From a checkpoint of a small transformer trained on Wikipedia: 6 heads of 64.
MLP neurons of a small language model. Each row is named by its layer, matrix (up: input weights) and neuron, and shows model dimensions 256-383. Each number is 128 + 24 x the weight over its row's rms, rounded and kept within 0 to 255. Numbers have three digits each.
A block is one neuron, or neurons of one layer that tend to fire together. Before each block is what it responds to, as a language model described it from the Wikipedia text at the highest values.

Description: Digit chunks inside a multi-part number, especially right after a decimal point or thousands comma in statistics, e.g. 3.44, 68.18%, 65,000.
L10.up150:193125148121079114105135114164116118110122148123093140085145114099121164155135118120133138143138118146138156138175141113109149116143146154116118109108143081143127141134130138147141119177143110126113105136160089143087134182139107113125134101146168172131134090141135090117121121124169091120164062144114150144091113135118142140116118127138147086157168097149124199152122081120124149150133
L10.up311:123162135145143146142157151096155097079145115120112159109111095117105125110129113149169189108102119131126133128173143130127137108127128115126147116115118120100165154152140117146114107114187118123132087111171088135145090123138122149110124082127129162127149152098112100138108186125134104093115105091145146169137148143097106115113129120112114167141076125104141178132094131116083149170097
L10.up786:097132104113092130117129131143163108116117095143125124110143084143134094065129148153159124121165134095147112073131115126147142115143123131109111121176180119123153105139110144131135113116130115130112120128100102121112149161099039098189143110174158163129114119086124130106115107125122071136075113146147160146126118162069095154144132153147130137137085119132142172155152137132104155156137
L10.up954:156138167177092142120168146116135136125136135108139159132134116115165132121134131140120135141136170108148139162156115106134076091145100088104102124108092095102143144138130153147104104122171134160095109142106062161086113129121120162121122115162137143119149114116111085149138170128068030132124107088146136113139101128059178152161116126132132127096121174103102130129137089125160099160133
L10.up1067:105101190152142133114112140153153148131135119141136078145111064095102129125130177168161143109124133145115118110165151147110126136160089131105165115119126126163155144145199119085079114078138133139084154081157114139106103142121096115160136086101111159100101130153121135134157133100140095138128110125106120119103140141108149112160117111104118094159138142135167152088106127094140120136108
L10.up1683:092116132158125097146114153072140087115134139075139124108077108136128104135134127151164102127163088097105144125149179130085175104150093145109129139143127125114108095163122160133136179135133137109105126104121125152121104123162137147152158132165160149117066141136119146145099105168101115141151122080134149143107120169101101171138104144152123178149111085136156179167111133102128140151130
L10.up1783:072130140120125143123147110168133142158125118086109158165116124099132107135123127178174109164158136123127136107112193182113121114159110115102130136145112140111108171151144132090090163105167142119112100121139095177146143142133090098121103124121136133108136112132107140142121156142132120162105169086126120135103147176135120111098136105162144131129153126124155128129123192103158122135125
L10.up1918:135090114167090140118145119106132119156102106095132144135143091132150131109128141124144151128099122109137118128120201122076140116132079081136134085145121103090124102143126144104140155121154133148137106145096119119121158149123123141164126152105164168114159150128153144148104117199113116108135114100119142124126137105059094133115133135152133111152097156161090133120128117102165148160153

Description: Mostly the "00" piece inside numbers, as in 25,000, 2:00 PM, 2000 and 7000 BC, plus some word pieces (ise, ines, ance) and "over".
L3.up180:124160114120150144099124133101079148128105159121119126140134124136117131161138148135179159142135139141122112089128156153153145161125115129157111131131146099111137157139162156136122105145119136159085116139073108131114107104126160124147124083184115131140167131137089150147140062146095116105107180120114146124120139140134131114142150137118144139117123084196089095090152138156120125148114
L3.up519:149179132118096136113090119099171154112088098127160110132131148112053141148101096147146115103145136114146076112194126099115144146162110098131128141129105109143119151092141130153083130141098127123156155119117138109101088086139131121126142166154147124117139127160130133124113147086129115104158121110114142134151115110111138083100115138126140140126140118118148140117148179112134135145128
L3.up845:119104156109122127127116099098143133107065130088081136147117115106091121104138150124134158153072104123129125138142118128110147159150124094129106109148145147110148125115166133124100140138094129135070136137113129129163145101123125168161160148118161148099160141085097130069110103093113118157166136140117124169096150157142109147075150143123136081153111144138091123134114082153191130154119
L3.up1518:070126119173116105157166121128113116138145094115095136100136126120058121111110092130161125096105138109146154110186131131111164126121084112148150120122114068135120130153147120147135151134151141112104135181170105103131149120148111103120123169124139093149174116161139127116101143146149097156138139123138114137125133086118147096094114114105092159165152145106148125131162133093088134171125
L3.up1706:131073102123121119107143127098109148092152123173115114151097159162169111136142126113104119169125136107178150120098149120096109130113139186113145122154153151090117160162121140137067114137146118103134086133133161152100133168111092154083132118183147116108120107097098141138123143080146170137152154137129110155106122133126137139133123132116111101097120082118077118133147111122129091153107
L3.up1712:176124121143107117120134149103099105035104156126108101142115168121081114146152121128128109166084147126144131070123149108097108122126149137075133089097129140126120117130110122168145109133065156147051140145107108138118141128146094139127134128126119164112172094117147131118148121124130089118104113126133108105112131100159139110125142139138126143099159143122124127144089113140127120140157
L3.up1783:131106150132157135166123129165120088112092153035070125130127108135098161119115172150149115147144104121144137120177114100133157147125102102126110098148138136123132114135168095149127125126098117155085148152140124123127145156124120133156139066080134089149125132144121106149107132145099082161132097126115126076120102121141121146141128110135166123126126221124123123160157157093103134151128
L3.up1915:136160141155156147136117103146183132105091166128111130109135120135185142119151118119129133092182158140146110088131138142133132145138128124114108149095107137161144091113111117163123142152149113089106140103076164151118168053152169096142098173125126114097134104150120105128118100152111103114129065122137117132134077112137141107117152133150192153137127122064120145117145130103135117107165

Description: Mostly the adverb "only" mid-sentence before the word it limits (only physically, only recently, only the last); weaker on "than", "as well", and name fragments.
L3.up829:125142136133083132186092146096179113125157128148102118142154140105153146130093134117138146095124112132105151151142114168122135136097069135090136133140131098134129055076132117116140144149116126106186135141133169127138120184139118136132128087137153136133068131090113099068136112144141108112093134087125141115133138079123136130126119120142150080102117134165165143130160168083125121109117
L3.up1190:148152142139110163132122154089124132156169132153103118201129134134151112113121128175123142108110141141138147128127162117111119076142128134087149113127128123149126106150163152140175119165145175114122090132157118186107087115132119108108105178117138142090093120066111144129148118137138128108135129125113128160131122112104139109095097152113172122093102083092170161102143148124131120148147
L3.up1542:085126161158118146136134134118202127152137156130130129131150128154125136112122101122148140100124128125128139119149127167133156085097095122120108088156119116104147108141090118165124176114175137141139084135158143127166146135142110129145141110133125134111157124105110135120099150106126057166078115162110108101151117105118146146116142122138131136128143134123160134144095159122153089123053
L3.up1578:133104151147106136142164150144096121137165104107139091180122138102151140135143144123159096142137130163132131122064120148150131113125121110130151122116146109136113103140182143124133135133089203125132108131167095101175114105168128121113105140141173095119149062072147109156136092133111106119116101128135140127166149100156128120155123153117113138089173077110118139075124144099096099115175
L3.up1639:117089128169161116137137116164140104143117153097088117108118113103122107130146105121132124155122136115096119148153154116121107095095106187076114149151182195185131086154097142146096124149168181169098143162164096155137105186095126153151148119157183122127138136111110108132139152136107072134139121172092130118131145092134147109102113117111147113096138158163111143155170145104136091175086
L3.up1764:150127142093109168118108120111150135130083122114144114123137147089107156129151124072118186156128106137111111137178107153127129137143112139115121130084162112121116136156069126147111144117146182098103124130175126129149106142133120120129138163136157103122130146083134134128122108139126092193174142129110139118137163105134140091108121125103132129158141097072064137134101139147120139179135
L3.up1829:131149107130131154121114113154134135129154166142146115109132118159102116135132144117131140137127120143089119134152110181110137117116105137134123137167156127102097193153102133071093154120159113145130108128132109117122125116183124125152146109103161134112137157130109128146136128143179112138135152136074106104132097104122086126153138140079116092119137141103185116128122151117122143185059
L3.up1852:107143123143127133104143157135124110131152116120124140112101154126141122083134146123125097096108118096113100143148184099137140094113133105114133121109120129126134129118079107137156108140161135118127110125137083141122138134184111149184161100147105154116162115143121112168079120119118100153116103112078126127150117117097142138124088134137143046103134142131143138147131106098173137200073

Description: Final digit token that completes a number split into pieces, such as ISBNs, population counts, years, and postal or area codes (e.g., 39,50-1, 19-20); rare word hits like Independent.
L4.up582:127061152142107113087128129095143133127132133112088125147135119124110131163140107136110119169111142120138103158126155117086139096126098117122110144126111151160123124134123151145121157134113131125089147105115136090121076180137102123149128153105141143150143165111105124126144140144107154088114127148141145112133163128107186163183144131098099120135137110158112131130069128154114091122121

Description: Fires on the second piece of a split word or number: thousands commas in vote totals (174,182), word endings (self-defence, Awakening).
L4.up1344:138175169127150092109131115116133098138143151134137141114131093118131148161122128157141160136090124180122122082161118150186123102192153096097183142136091153087136156105145059155109185107129106124122110118123138133121123137150130097108112136115160140132126149147133112114150179124133146138165143115162101156099126161175112130130126076119149119177121088152129145119113126151095147130176

Description: Commas splitting thousands in numbers, mostly vote totals and turnout in election tables (8,825; 174,182), also to/and between numbers.
L10.up830:113134193136130162141134146129146131108107111127117127127123093114115111147170196126134101129126126169152140142144121134122136069113124082090164123140169142131191152125120116108114105122135114120123151130150125156122106129138141158144094071106158148115115128152148122106097153115083109153114100105097146145140141138118116133083139128134138122138139161079138144166100144137139116154123
L10.up868:122125134179116139117138166123116151110108139093128126163128121122127106094098096165141170124141119094132166103116135116116141073135149106142122103120139136098112128147133172138145159112138080164095113116107102099148143152111089117157142150125116161147166123129129109153152126133128120122162129147139134110124084118118153118132174130088144077138136141111120163109143099136084105140147
L10.up1155:096172118155113158154120124131161141121098135138152143123137120109108167136133126171132153130142160096126132091183161163170111122116130115057137123115128123154155131164167140147061112195169146154151152160110130119120128157132153157107134125167126164158156196140137123145147118131070108137121149098133149143122164109124118152124130133137120127134136143141114147133037125108142158083093
L10.up1387:085090152110104118122133115156121136158110165156136114117119162114102144077109175120118121181116130182140116118137127138135112096103106120107145115121149166136119149170127136121129127130152136125106094116131093144130101152131090147154122083120132130122138099116117063144136097082114090153094129129170110122084166156099149155126167093136108094114126152114115144131111081141128112095183
L10.up1480:085136149128123120128139142142187115113165102112127095109111176142116115121142094144105155171149089141119147137185164121091142099121107111108149139119115156125111118175123144136091109125205129137144108144188093178154067123134134129138116116155106158127123154113117144115136115119133104154125155156129099128097138135124123107095141146099130148146156145129113170148125087122149131158093
L10.up1492:120072106114134114134113144099141134112139121145144149181148137104154110134098125143114092119166102147123167155084106159139141145137125140127140163145194152128134087110146117129121079111105134097115151108122095138166092122135149101109119151164123107082170093127102133078113150107138113124146104133102107135129110137131161124124140152117164140134113152077165117104118138153150106136080
L10.up1526:077162110136150111083152135127164132128098161110149125136134145116120107111125074154069145166171129162138152133098125158098139101121147111099110114164157170100172115131118145144132108128166145114122076086111105126110127123124104126150119110119123136163165126147111135102134144150110126141130144110097112111112113116141120144101137086113140126160140086157127124127120133120130129153100
L10.up1647:104150131158138138106120095150126118115106105152122167107118103145147103104120144152139176130091148127149163119192118144115109086133138210138158107145133152135141177177099113151080100119104154110120127121098097141111144180159114157150100104120143098099180131125115112138115102108081111163107163135100164157142149143118114113155111166084117151116161114136123119081129139111142134155130